MLP neurons of a small language model. Each row is named by its layer, matrix (gate and up: input weights) and neuron, and shows model dimensions 128-255. Each number is 500 + 50 x the weight over its row's rms, rounded and kept within 0 to 999. Numbers have three digits each. A neuron's up and down rows have the sign that makes its largest values positive.
A block is one neuron, or neurons of one layer that tend to fire together. Before each block is what it responds to, as a language model described it from the Wikipedia text at the highest values.

Description: S-final word pieces. Word-final or mid-word pieces containing s, such as plural or verb -s (turns, fields, reduces) and name fragments (Mari-us-z, Ján-os, Matthi-as), plus "of" after daughter or Secretary.
L6.gate10:476487460410531509420524514414472464525451463429515507581435465551431478397514457527562582589518447460469480440458507520468542478470472607430486474565560481479547553490467537538526445460610522549498531474532542497440439381551536435524455525604453480520542558465480541570480571480502499477508526561441479561536525552544460482468432446518472540540403457467437405420461499459431559538476
L6.up10:535440490518485570506554510512454503435516451476499414457538467396445496604552522585503487472579444481489638369506498539471487595565565533530503499514515532469512505503515461540539457530522480489455478538517492536562514541568573486520501458521447519561519507385507397470500512547504542535358481484466589670502504502501411556587463471458586440498569440522492527526450558422492464514555

Description: Word-initial B fragments. The letter B opening a split name or word, as in Bizet, Bournemouth and BV Cloppenburg, plus some mid-word pieces like d, ud, ed.
L2.gate13:503456476414487535532519554464490548585524469525451482485474525466428476422514412490478482524462606455500480515573497465565470536559595532456514496391513468388499483450514466527529476428497625556562477428493453535465507450530450512490567477541480481524522473519451571585530419502513490569518513466480515408430545586543518417526484412404583515517543454479500488540507565398517526516451
L2.up13:539449429462474485485535560471509468589466537622492574487457484534510453530438481524499561583525582462484580404379485600441497518500570576574417514476533550503466513478525474479518532476510560460455504453473373509472476463495488444524552443557492373574549585456429533514535383487459493537506462507468446463394496478507542487452464519461555451393568492503487537547529482490514429411473
L2.gate144:455520587429571540531548544511537439476541430557436453545502556425470487535466537445437515561451569479512442579513576530594479468419539478433459548445579439511530366546459464522526500454498514530499591444442452575509478352595520417465511490555457444493502478392465545539406462562568557585456557490513448502549435459478474448469503505509635482492471531522555497527575581466546527480512
L2.up144:462535581488556453500468507555442464588519505487475502548465496505490469568418566510518513576466572445603520500525506517510520498487537496502478517442426439616524514461478468549534519468479488448434535406469512562466469417514438477499481461514541439449433505500418545600527433499506543538557550592420447487498389437475547402448512486430486438516507459459515391556554603356512570562487
L2.gate261:523489516438508525390473546395452463523499535497463460497559455493579448482510436556492470545482601525505484524472583522484579484428482388545588562421518474579470470449482495502542432389520498499444398556505487520600558542520499445465490465533413483552523540494510479513454426472548499481539456517540462538505550564533485524502504484432530610481523492503516574394564429490545450517482
L2.up261:415539428535405477522454499500484546479533399470496505485472488530619506490485552585529544552573481483526601476497503546536471399463502518496406503532525488495429550498524569523532623440593516506528570376426476536472521509506529456459472457478394611551475455507510536554591506515443499488519492506475474536530466506486525530454519507417496549435591486516488448506429499487483491540411
L2.gate701:507498493479504592462532521546479441509570543519438497526480448513531441450444546472539467558608517556568499459433470589544504583557518456478449561510572488509467484588431533513565459422472466552446560510489380514521513556444553504549483440423492490460486514467471508420417402505551428459437565541530452456645499470547458458504458439538572561502520571450507491416539643510452545467513
L2.up701:528425563539634629459506636509418509453496587474480459503400441525487433399414488388457509482514519450473534423428504541467480479511521492515515549500470450499507444475519578515575492487518570498574513457471546623445544476428498513525547458498538475613540414530573632432484514560547515492529489481544470500566436508447507389452430545514549483554552384466493572530464575431486490547493

Description: Mid-word name fragments. Short syllable pieces (han, van, an, lam, gu) inside multi-token proper names, mostly Indian, e.g. Manmohan, Mahadevan, Malayalam, Maharashtra.
L2.gate257:519455442426508487557452501552416502506600555574436509496503494502573548481420541382480601488491543570523562518487445612505510487453538518484411479489441473475663518400566564458491504520501556568610495510530375481503598470431481517480481455519535575448502527455534468456519502566444476547529512507541502541500561501467519478525558532533497500542522505422520497515491505476475509512483
L2.up257:385500477467466498437437515396512468496451574545444547412569512486465473606512515445484580492469495522602457518491515514448550520506516484520516481557458481429541618443536547514507407529525431435506594527409472481597546429488467547509467560495430440456474491403443441589539426479516567533464445505409452556484412526471558456464558493540414533403549556490487526521492409572444491422559
L2.gate372:514431461410520590536496442454547488567515516448467479441478414453562539500497513475478577514468538543451506486498550468457595505424515473515591516509607430516495498481506483447567457508516535464532526511450478390564517552512517499534443467472434540524580499408528462523515456494510451519497404631453377517512520512449328491458500534519435567540475486427532528548595481505556453414526
L2.up372:463475421553485503529544527443546521482537625428500414399530501469520503514467535565526508525459524550493443480518487549541547374575409485526527491585561488590487398509506515485504466587593451529459489459457480509521503505481521623582500546470459405530556470466505556486550564449512533464461429539488450478450661485465466528496616402547468470488476456447545405583436459543468482434563
L2.gate431:550465512435462455484475621423438467530552401533408441440574472499415576537515462477488555565503555462464472443472469514541492491471526528564518611432491460442573459447403541458459501458615576512516526524516513450452538469439481457558546521501473407496425488411520430394511502529465496495516424487515480493385532413458556492429466519545428565456486508551518506499384512459420497509597
L2.up431:523481514467558480413508459478556503516530547586501446478524539524359435508493475572456466475496510539555471470532543517454528505491540552541505490508444559509652437551498502475422577527486477497522526482475485500492483506532425495412563466569521407502474458480535447495481502511526555577510441476534515612511559485522552470469473646592394475476455529428533522479454480432494482484429
L2.gate632:558576519501448503468481505469522487594475521562490516470545482492518497536540345495504489504488421475601499489474456484523500469552438555497510563538527520444556463499533437449523496534445542502503473546545520557494505534555448520524503463542444527426498501446464541501401554576523567551464503582558488474499541437531459525545490511427517520469484544507400497570582453500584357456497
L2.up632:463527560485445571436496497569531463556510411509483498457487533584580539450462511477514569477483451533510495493481486545489542459455482420433479565560586460494501459566520523417548474516566584456543486552489469515598531547544543534526542401566533498469491504499500552495553544435575626470394480527480535525551475485485504466497509459512466416533475546525568539627518505453444407392482

Description: Foreign name endings. Final word pieces closing foreign (mostly Spanish/Portuguese) names, e.g. Burgo-s, Suár-ez, São Paul-o; also a word-initial capital B (B.A., Brush Creek).
L3.gate9:371366532437495554536550548526490547553411533446507536547424500512580536548550456586505511535463491500549469508424501524515521520532600546566467564501472501502486439554529448478452439523549451606522478425507424532475483497513437495507455454496484587488528535446478471524452556514514497578437507445474409485443543539446495513505517492482630510483477503440494456516514551490490517471389
L3.up9:427495461518450556609487474577551454479508581474496511486577521521495400527429452552558480527567492497551559445500589542503443582483499553537503520459466515550463464421517478498498565578499482607507474530597482465506495413521535563391588437485495519520467492507483516433482545487513490524383548480570501435533502555446516611530510542585459441488537559452465452561503497445450489429521
L3.gate77:442511457501479526501516531438432492586436400426455462525480482529556457488497465529426539440543441403497481580455498517540619470468483532478456495531513464529560455418530549531562408517525468492466481565494514553477559457491485490539454411603465466517499504439620556470505461525462533535541472568571447594478449430550526462566405519437400448541441493465511516604553534515545441514455
L3.up77:493491421584456492508556498504555497593377516497477468487383459572626470520476466543420567474596511435342505573520500442473543492574515589507442428516525504508524557490594491455559435479552428411503440569556532497560395512484514451474515462513540469541542526518564580542542515482452480502455511526497451574556503517575535520517455466440402452489366498515442462499564511472582534444373
L3.gate121:455570502627539538514418550578523443564469527427471494438425520456498499536395520490509499456612534435554465442583447432545512548582538524582432510569496444497458508556457556556464442546469413492532427538523506565482553413462621436414487491583466458580532497506586518534499462595527421490524537457510495527544466513584497486414484571444507510502518498462474518516504474457479471547402
L3.up121:401553513544409531445421489533466469440609552431501542517457521441535507483493510463458542494569597485531429537587517532407498504543513483508356535568559488503482426524545489485439462494549488507451449483582504535463510479446567460478573472537453452535538532434499495514500565492532388537411429535480414517532516521596452463573486518439444564468522489453517429550479492550553548494519
L3.gate260:384435559452501438402542533397510463528482552453484451419430462454456468462562419532444595499471405507503598491391420529490454490456413525511519430499509521508545503529518508528535493510447452613387593460536508485475441451507488453536515451537531518464421493547567429460475470484377530468489537542607484490526465430444539479493459524488411463511439438560502499384624486512445551476513
L3.up260:518361463494402421493510551363543404466548523530532435474463430520490518509484466539578542467511480544508581583477458533497521504461494574598443462521479491566546484477471435505527481513476520459474542516626571517422399579486515395482510439513564539560505538511597505432416467462450535497575571473602440555480470553460545482536439506493461462424442473567596474443538469479494509477516
L3.gate342:498423530478484483492436575482537534544372491440427529478450467356569552474537538450537558500508429486460488561481516521493464518570560555562501438542518534455425505492482424516497478487544522451471526504569459502500474487540543502465443465454406508506545528457477413541461477545636624543487473584496459449463458550456466525473476412473556613557540473455395491563502469565496499448561
L3.up342:488423490478562563423444551491563483474436523425487552504494459433541513481491518409530570533487463484483525585412492532413376478542567492581612428502499551513411517513439493552523462467565446442454493481554570524556486486523540492445420439481368503557597521477444429605419515527627566523422502582558517522550484467476453473551474440456531533488555509441445510532456526594517498509601
L3.gate370:475521467482501454525508554488455498563519431533425463428556446493538542560566385483549509539568518480522464484455564476471429481457517501459552480577650471559479539479563485493462561569480475439475511540560509428541543495557488426389454548594456442547544481579481431475408453510441431546480446531435478488493490586544425544507480575465515501401505455634479581429610468504518544451526
L3.up370:576511498533573439517476457486438462457391547447495413477474463434500457449513514440441475515403500540447508560498535510509535523519507472446610528477518476560528566477554460454470521479484538542423572502456554381508549447476516538544475576451550504543472484417488469497520504527553541501443454486485525385489507528500492461500459510579528591537509529580358469482476417508477551534530
L3.gate403:429496531522545501456523475495541487461538471412427508476495594520475565489528486433460504541461479478534470475451523471406467559409496582425572555516477476435499581468446474574476605513452381492469513548541507458403518387467530611471524547455461561438490503550492518484478466474430500559530423471532457493557508557422390477549431602630520496515413533550442470407542468460516528463481
L3.up403:477427424467431529487558486503545508539490433478511526541456482459496474674524560526447578430551554559425407492466466495547516451468468604438529580451471523402543460530511498532584479503486535609396509422516501487518432432483584447545478526487409659544480528495470454474555586460499419535562520561400480518447428465513473589456532538541467457548483409466499508429470444519552574538558
L3.gate413:465471486550517459529485588469603511471453565485512507445419546550487446582477514470562498495549559491533546457519605539482539535464524463544536593510404503515542512426540531536493462547523520531356476459502439554493555431451538428463468454611488577547497514490485519527511428589426387544445462538513506493499496497489367467528435504493503532497490442483482482478557491416532540424491
L3.up413:439474607551488489524549554544441507576567483432496480532429506490563508434573424435437442538507464603437520589470517511491476560520662510446548503592466460435421469516375525522589484469474401487470551493511457508480464489455524555440564560509441622551436522539535530500522544559493542541473529463426469482556466561471509453443434471552516477523548552491456561448580586524519506469453
L3.gate433:490442457524429527534473478547566458496472539529466526469552479491478475501575583500472483591531464523529455524492507512497470504627545586484518561527459480486548623436489561521588515487460381510459386531506537512470529377510490546520538448483504634582447472512468446512522478525423506574481494531513457466491438509461472421495450527477538429401517443444487386464488436592468462498545
L3.up433:509435448471536483620494472449586510460408494577494476506523451488515505527577473528488523513513515521431453522423505507496478387493597616461511535492605542441454602527471495560493394502426484524436430592453455508472480489514572537507483499501577475579448481454498452447544451545497500518460463582494568437525396594461425480536342562534458573453524520580536452410477543540513551506427
L3.gate434:488509470513406523532541538468531443556451481464476506598478528482468523530499495484511467558553531464428552511476451496464477518526487538591399531405419468465548489542590513495580515508457532529431449427519527477495479441445515534454470561509485445451555419454502442491531426565455398470446580458459404528404520576551513416545372510434510470414535490634439474425555513523516549473520
L3.up434:494527382502472502453456442598523504508502463341508488498461525540558510539535609479478463534551586546519583506563588545457580523508556410532493489451500502458536545496461518545523444567447545394473545534456488524490524438508559526422470454560474515440538480526459432506461463517475459525463419568531483445472524618512409520476430554583522428505521405558537473401505490481503514556544
L3.gate447:456508488513475491498527554548520504581554525483522569483548473484434523449513479544500539497533597570393465476468461485460401490366498505477586518631396464498488569554529544498495503505510473547455513501498483432451434451474515388457532413470518494476508463496459467506388543520394554459621469626462473518382547506523466546430463517519457534499544528568505556450493570524543528412531
L3.up447:464555547508393493582427556522484482512496462451542577547562494457473545458516578512520496483524443560531422570437419533530404549455499502497405497517512494493473447573475545592502439512473498524459484517536540509493421430430525507559502427514466433611429467379544539511493467475531533519444473439403492545534543608511451539441468448532508516517615541472482389519546466486506564586553
L3.gate480:461381449595524466452463508442578461477423518556444526427451430473438469562531464438495451508509577443438569465468512453444463512609514583520482566490439429422492562416475502450487449416492509523506523533410507506479537416510552460546500459518443531547443511433487538398492418489569463506430516558548530526441511537472363456500449488566473516524565535587465498426535448468466416556553
L3.up480:471418418577565454448519510402597474442474543429518528558462478494523504482433460470539469511512534522549528525506477488459501461513476560503399516483502461415510511459459488569450539490447509519495591492444474570471491400445565401520489388506458491494453545496468516528548517461563542554492396400538331517405492516526455484519426578525456459518487509521414553489511428508487418510567
L3.gate513:515518464516564453546494521451495429554543347436539435580562549510416505489466580395506528588481467521588527487464494470542476514398515446405508545453585370446515464376421480508513608554465561455478499559413464523526542442440408447401490459551478489511475504528535605661468566532605542477463423420490466454522456537534531438466492496506446531481565534491474457473534526464540517589583
L3.up513:513532574397491423572543496496465507599495449522520547516491500476442554432414484590565429568481498539529423536505460626503462511485506483573510492443415497470449498573506548566424428483545538496427541429489546482540499462488536456499490638432521461440499512575500594522441368506528545467391495457593484493561442498511472490543511547505516435501419509546363496400478459455506601451452
L3.gate584:557439504555513450463538388551521470560469411454491508506411531425517427512464524427553538533567500476454460445433420459556492523546530460446470466454445492439574492523542473458454476479515496514505493469625490495461494480513524531544518476504573518441485522472473529515436466488456428477494520613435432524512512426508522440520504509419515523472450517457528430447530476438503468524385
L3.up584:446463514501561527446598500391547458450489542489476577419477493509520407595465536470461475522509502417481502438512506431477546492472459470501406423369489480509547435473442511535529445515509478509399650552481521470513450462472469487481512588494554511396529479494451499501453442489543525464550449427486516452518431489369543455449363566477567514534499554402529525561472429385535485475476
L3.gate672:524435443436605548470475498490508464425509536569545479566555469499453427584427502437425548498632523493469474427484447466506529535515543554503472476382510460544527427519415511532580472475502487568515510565511426493508452496492537496453497448450579488461530501460508480531532467475496463586451484467435413519463538491516396570408475486507458439480457487508490556508544482450509483490560
L3.up672:524518384427484493551512498480583515484532519497441518486534421440543491492449427380514532521516496551485437473453508593559549473489559584529436417421489483591530417530504455554508522463571523598511471395448531526495451477515563425539528514451509497417518519434541526459454503500468469528419398474525466517483513474510546511494394508408488381504505401397420471443487476517459540508588
L3.gate688:546477499487492471500466538514508565497445482442544464527452529461566542416446476528449492591506541457524474595470421457440590479401481500427491549513458462496433431480529522424518467470524472498425507512529524405416528491498533552520479430504528579529510512469536588571548394424456562391431507571413428493560504422520456449461454479534484496518514565456470456432475582565502552523451
L3.up688:489483454431476531529512516480561473465436492457546544583561418425460444428549485455528605409513510502457447495560490374557513486589480450524497489518441528484489514585548533466472525491530581438468518490507515496464451479397544526505482499481495526505517480499501507496382439450529600490451460429467383510492548450539533541560408423478510573517505530467544500497627502503441479449418

Description: Final piece of rare names. Closing sub-word piece of long, split-up proper names, mostly Indian (Satyanaray-ana, Ludhi-ana, Maharash-tra), also Spanish (Matamor-os) and others.
L3.gate147:556540495411567476440472539424522473513452425560502544492660452543521593448450512494488489518533545546577432514481429537439461485532513535515497481397531482498488534425494431534530457467494591423476494480584469548502480415373425521535429541540558530544445550543467517543468531586430614541571526492462474580507504433490457507503475512510473557451550514475414533576470527391401510588552
L3.up147:552486447494511449492484542476583440509497459484505509431490439535536526481459535586565500555527507485480482482470683471496486470514487448399570422583491516491512482481426432540514538508373452515483425406560528539422474419552458558440503470464515445569466442515543447649531587501475553527457432432544555541528444529464529461506445445523484471540511474489484520506480467505537468503501
L3.gate317:519542522406562537426390439462552457483479511560512447477542531487452485456521442493470500605434575554418476543401559560469505438522579460529587505454456465430487582488541554503519493497430551487476594453580540446484539528576458576541495403428488605509560469438495546497517437471497570533429478563467534491499466553448531482474473520549453591436534515548565515468435458562509504514556
L3.up317:459475473460571481505459533409474542483553521556497503526526604517486506578575437555525516582384463495578529544492570564434395527465497540505584477516556484460472510507515580482507559427443516613553517438476469515484560462575446495512524503511550529490451463466398491538541513573496515438549425523535630573446532462377570448495517433548463561611533543456453441555461472480566431425402
L3.gate337:491449484548473528523467562479552473457473496527500472400542479457473496478523551492557518539537571509532439454470497519539499507513480474452519418542510489490428608461529416550550459464549459483560482452599489543504343436541423490463491460551477563466475477612538550493451474509508450508489478579460538584477494498439456488566476513490396472504498501578484522489500532472592453479547
L3.up337:483551475416496548537460479495588501522508479524494486511464497452450463468494508442497502503464458508562471356434498556517476515538381386507525438472539442433575506480502557560539493467389381532585426605529470530562514421477388471429424476464498426435433511580589559554512611490454467505505502452509495516609441536544509557586437503444489496428472499509477469452487473558474471546527
L3.gate338:543460556509465583510456515504545474495481536574447481504581471519459602471431428517483447493477513553474474528514546607536606482452577558495511533509486469472532505450533465549599483493471556503474562539469460488507484508498506474460567401463473551430493516521549456375564337630416574489541545551534487444455459541485501469500529468521559537480516496474541522468504431589453520549526
L3.up338:529524601483476526506406514575486446520514570533506515488494484430494587576472489433598514415584488503454399437452578535571507429560569598478563534531499516450566509434488441576546460484544494562524521518493572464471495548494534516523560444457547551473450473496546459413433407599543507436503463526510523460434550579479520524463525360518517565456474508541494535440532549583503574485539
L3.gate352:549500487568473571393513599577600526468484511502485487538542564560509515563471477501473477554493540609501424470475526531519431443452517359468600561580546495528492432379481467531546574567489437424492464434410593416495533531591442482497419563469483456458560501504430472491488510592539461492523521492511517548515589428587444509515530541510484520511458469536587496466401448508496594414425
L3.up352:483425512470458540481502484538549548549475532488495422490427522504578495479551479545455499530475501486455462474479547451536485448522606417517521542556443522580503461449486522359558489525567594442541537520565486471571482544485547439492422486527473463522590484512573446507497542507554530535511556509483383471527496606550532508516485548521459484467394578459557475444485454435481433455545
L3.gate389:566424510482469458463522517528508411447499492487538491440497480549446509533515466458492602511491521613538460639429531560538494543554485496502454541530458502529503443416444449450456587539538511581549590571532485418527459502472430461539461512495374501418445459436416518488498534496456516461445508559610509508523463429413456496452524509511454599519482476525534451476482451524415502520544
L3.up389:438526521439510466541415435464536505533502544534453498361557522513444458487530468475543445590535475542449496514430507585444521401552531411465497513502581503522534533549517456425413503455470493544564559547513553485396518491417500525568433521482467573493467462382522403416457428538551541432475500519465658479444580510451522481552450468585501594500464545439460565460468428595446532495502
L3.gate408:387449566487539434480460419527567485508381562468469422550584478469519438516501525446504465555455597494403518515483518467550562503444535412573518536478533473475471486479578512466511608576547546483521453497558475468536509465510461446503517565525471536483431554498583468663478364563501506535529395536547514444538531524539447529590500564435405462586495557494414481491581458514522575516516
L3.up408:474563500545506512506427520470495470582366508498479541474534522532387517514593519425525557526514480535453405594442559451482488503647478489466477472577574521472500539543487559450526575491440500453458430569489527441492521560373439438605532457511495504498445481563496433506469588384445536449437495493473574519555476400562493430514585498506436535530479551603477446519439526540482503416561
L3.gate458:525463565496388557469448641525632456445558432461399500561460504523501609524474490489609469561562486476482442464566524533460448477387434558495568542553497426445432593461539471515458497549513470493428487480489511440504568468575499536501545598470459468516431481544518445443507455535447546514540439509557501537508489527414504544490568439515514567480480397564479455554469457524426467505463
L3.up458:560527529635433522466430575472556509408520454468488567589464516484482488509460529510535487557521398501516513478469530562482403446440422561566550561469474513430469486481550433491445531494410441517408425501533475478516560522562482593430595483532432503617454512639575461507515576517502537502497429473411513479596437582428506425503528447496505465463446484507514528510412439492405454436563
L3.gate473:460466596572485475524587541478523543573449476400468470529497444467512487550493502522542572570653538568423424518536391470416463479553548464494505489458423505450463498535544489455495581414537447586510516503496519428401475345380500384524530437530494537583512550482515481516477481523488502512409525529505438564505563498557471486484481534478560611440486536500442393465463518480534464514513
L3.up473:442485522504440461587511524428494583463407459385486537476543494444497513518516350501498458476469447512498510473489475506444473597465501560482540470409424524424468655470522455582400623548494532543489515472447491508487538452468460510499529519460460556496465533460568460480471538551532561467436478548485492443444546550410372428558466476552457499502513594596452462519501530550531476432537
L3.gate485:508479531511484557501494521531516498572528507436492466548474457435514438576513461542390551460524465553452431457451508536472460512434552533476537547563482440433442489468462527468562515450485439516496417495511508484507487454445544537498554385444580575483504528421515536458441426501475519551475468495476505601475548516559411489474564436552452496442453477478393416468536499487417539406587
L3.up485:453446539479457510513545533439463496474478441557496456480534496518529536494545545424662524493503455489443567475477569597451486420522555600526519448532454474495499522433545433473487443537506486502444485542518577489471457437519467482512516577375529542548470521557530550495559446471528464480592490400598397457484468547462532415416527511567441571505478461509550486424446552543556477463504
L3.gate497:552522383473483536456401453526541500594627468533492447431498587528521534465466419473592588492483515514470423501469540540438482497509527499469596573471575460503552508365509453450423568469459481507492487543599528475421478410516495464581505483488429567515415515543532429525517580479461591479456507475496577491515649570437530528501506501506522493447495474594480431467460566473414398521467
L3.up497:438448458516562547459552474562445460519514514609505516540426442595587491459530590478479516546551589584444435586485517585443471524457493519513459555568476556465435510512552489493542599463436488413491557610513560530484508519514482497536491538447433487495501501565440533549464487529516465449487477527545523488498551593433456548447509433495501538467510496536551628499586554428462450592469
L3.gate506:478488573529531549499593503420460525534474531560502542555498469517439507489439408459511538584621461492431443521457590518499412496505517597502573512507524523467543487450613479494512511489519455523478440450550535462497504509457469480534601550569489455453566476591484513517441606486506572501515396533495512559518472449463537451551466438473445561477513519516433514531550466504405555448472
L3.up506:416437525440550566452486446471547505469534443508507595483534540495475455404434542371533498513384522429575520416535548427556508400533414513459517436474506504407505478514504559524590466509527422503513490581480486521423556422517477613420447403523501480552552466536582497566458476514540506362501507470480582517550472561464553540536559486569515553543491555528491551497576676521507505556539
L3.gate514:449469548472564590534442423548590490482465637494463509464538476468524394519532442526497447496520512499530486473555468568481551454571503389429528417499496496508388470509442559466498612463527444632580503517551384586605505522481421563472526475422469583389407471406458502408536458436433545469472432570508489467457420503527513473510537435490429630517491468558488495520412511552491448380586
L3.up514:521465501355505528536426446489444452426462533445482550501490526480517479535614441504511478412481446516459431547517503555509519540483515533453475546487466470468535488514478400552483534412493521531461512501494590581479427574497552508546474437519485524495424460445527438464608490532500457444468534455580599425515546501490519421458501503537493488474535503492498456554462584491436555507545
L3.gate566:462399494550473582426475490497560459470479490420508594419556486601562527517405384467541578494507477543543480389441589483481490556510534446467482563522528525429567571533495514557480498542490548470405507535554599485512479574514536615497468539532495544466465441435507528477491506481529517495513608580533411421465498575407482532558460568535537550497586488519552550553493453490500447487437
L3.up566:493413439564526478434462481459504563423482400534457589430514584625553560512438438496478534581438560463459537516568498538472515487516398450495575549508546532495507520537576518476531590485494530562558567524555489469507474435529451576484463614506451444537565537589533525439526486472478524449575478503497422451483527435512517610474419505514507631477421531610581493460451515502557416457559
L3.gate601:471451497535527516478486526383567513503445438578474501452483506506442560467472494374413508557461549505592430491452551570439420485450467492407565571420554490440477542472494492584496596458494578416472461463472539431526512459483492490590426522453495493490447551442546426605488467495507508461545507494519629548514519615463415461468474501466539479474514591546537531510548479525465450486578
L3.up601:384459562496463516534509501501554522410530475491490463448513550509464557514479476534522565485431546455443446473460516469513501403530543510497480454491529518519554470445532455550479450492562491513542550536528481447561471410471475500483552589623429531512406475550613461537475543505466619536481542515438595401460448443563630528600497498484502496555534525541375478423499512404443483428494
L3.gate635:462485511444516597467472539479500529501496529461507527483483483463526572566473525381511523419543643552573497504528566483488560526471438477569521579532388518450552590442554607531488499471523505587484505518626454510492517461444500417424484517574379547507482507583491508533509461523478535531434500496462507526544452520526496539508530505502535523481396475472524512520502548442448466501522
L3.up635:500509549492549483479464467485468552460546587440541516360481564483493451435528488440519348494474517482538458522407554462416451469530497525475643508561533472519477578519415539488501528523548589467445589485592470478539478461465503591567491518546445486501496570487490442491486473470592435433494545476460511526490510554561415536442585490577541575410488483510472537506549502533503424542509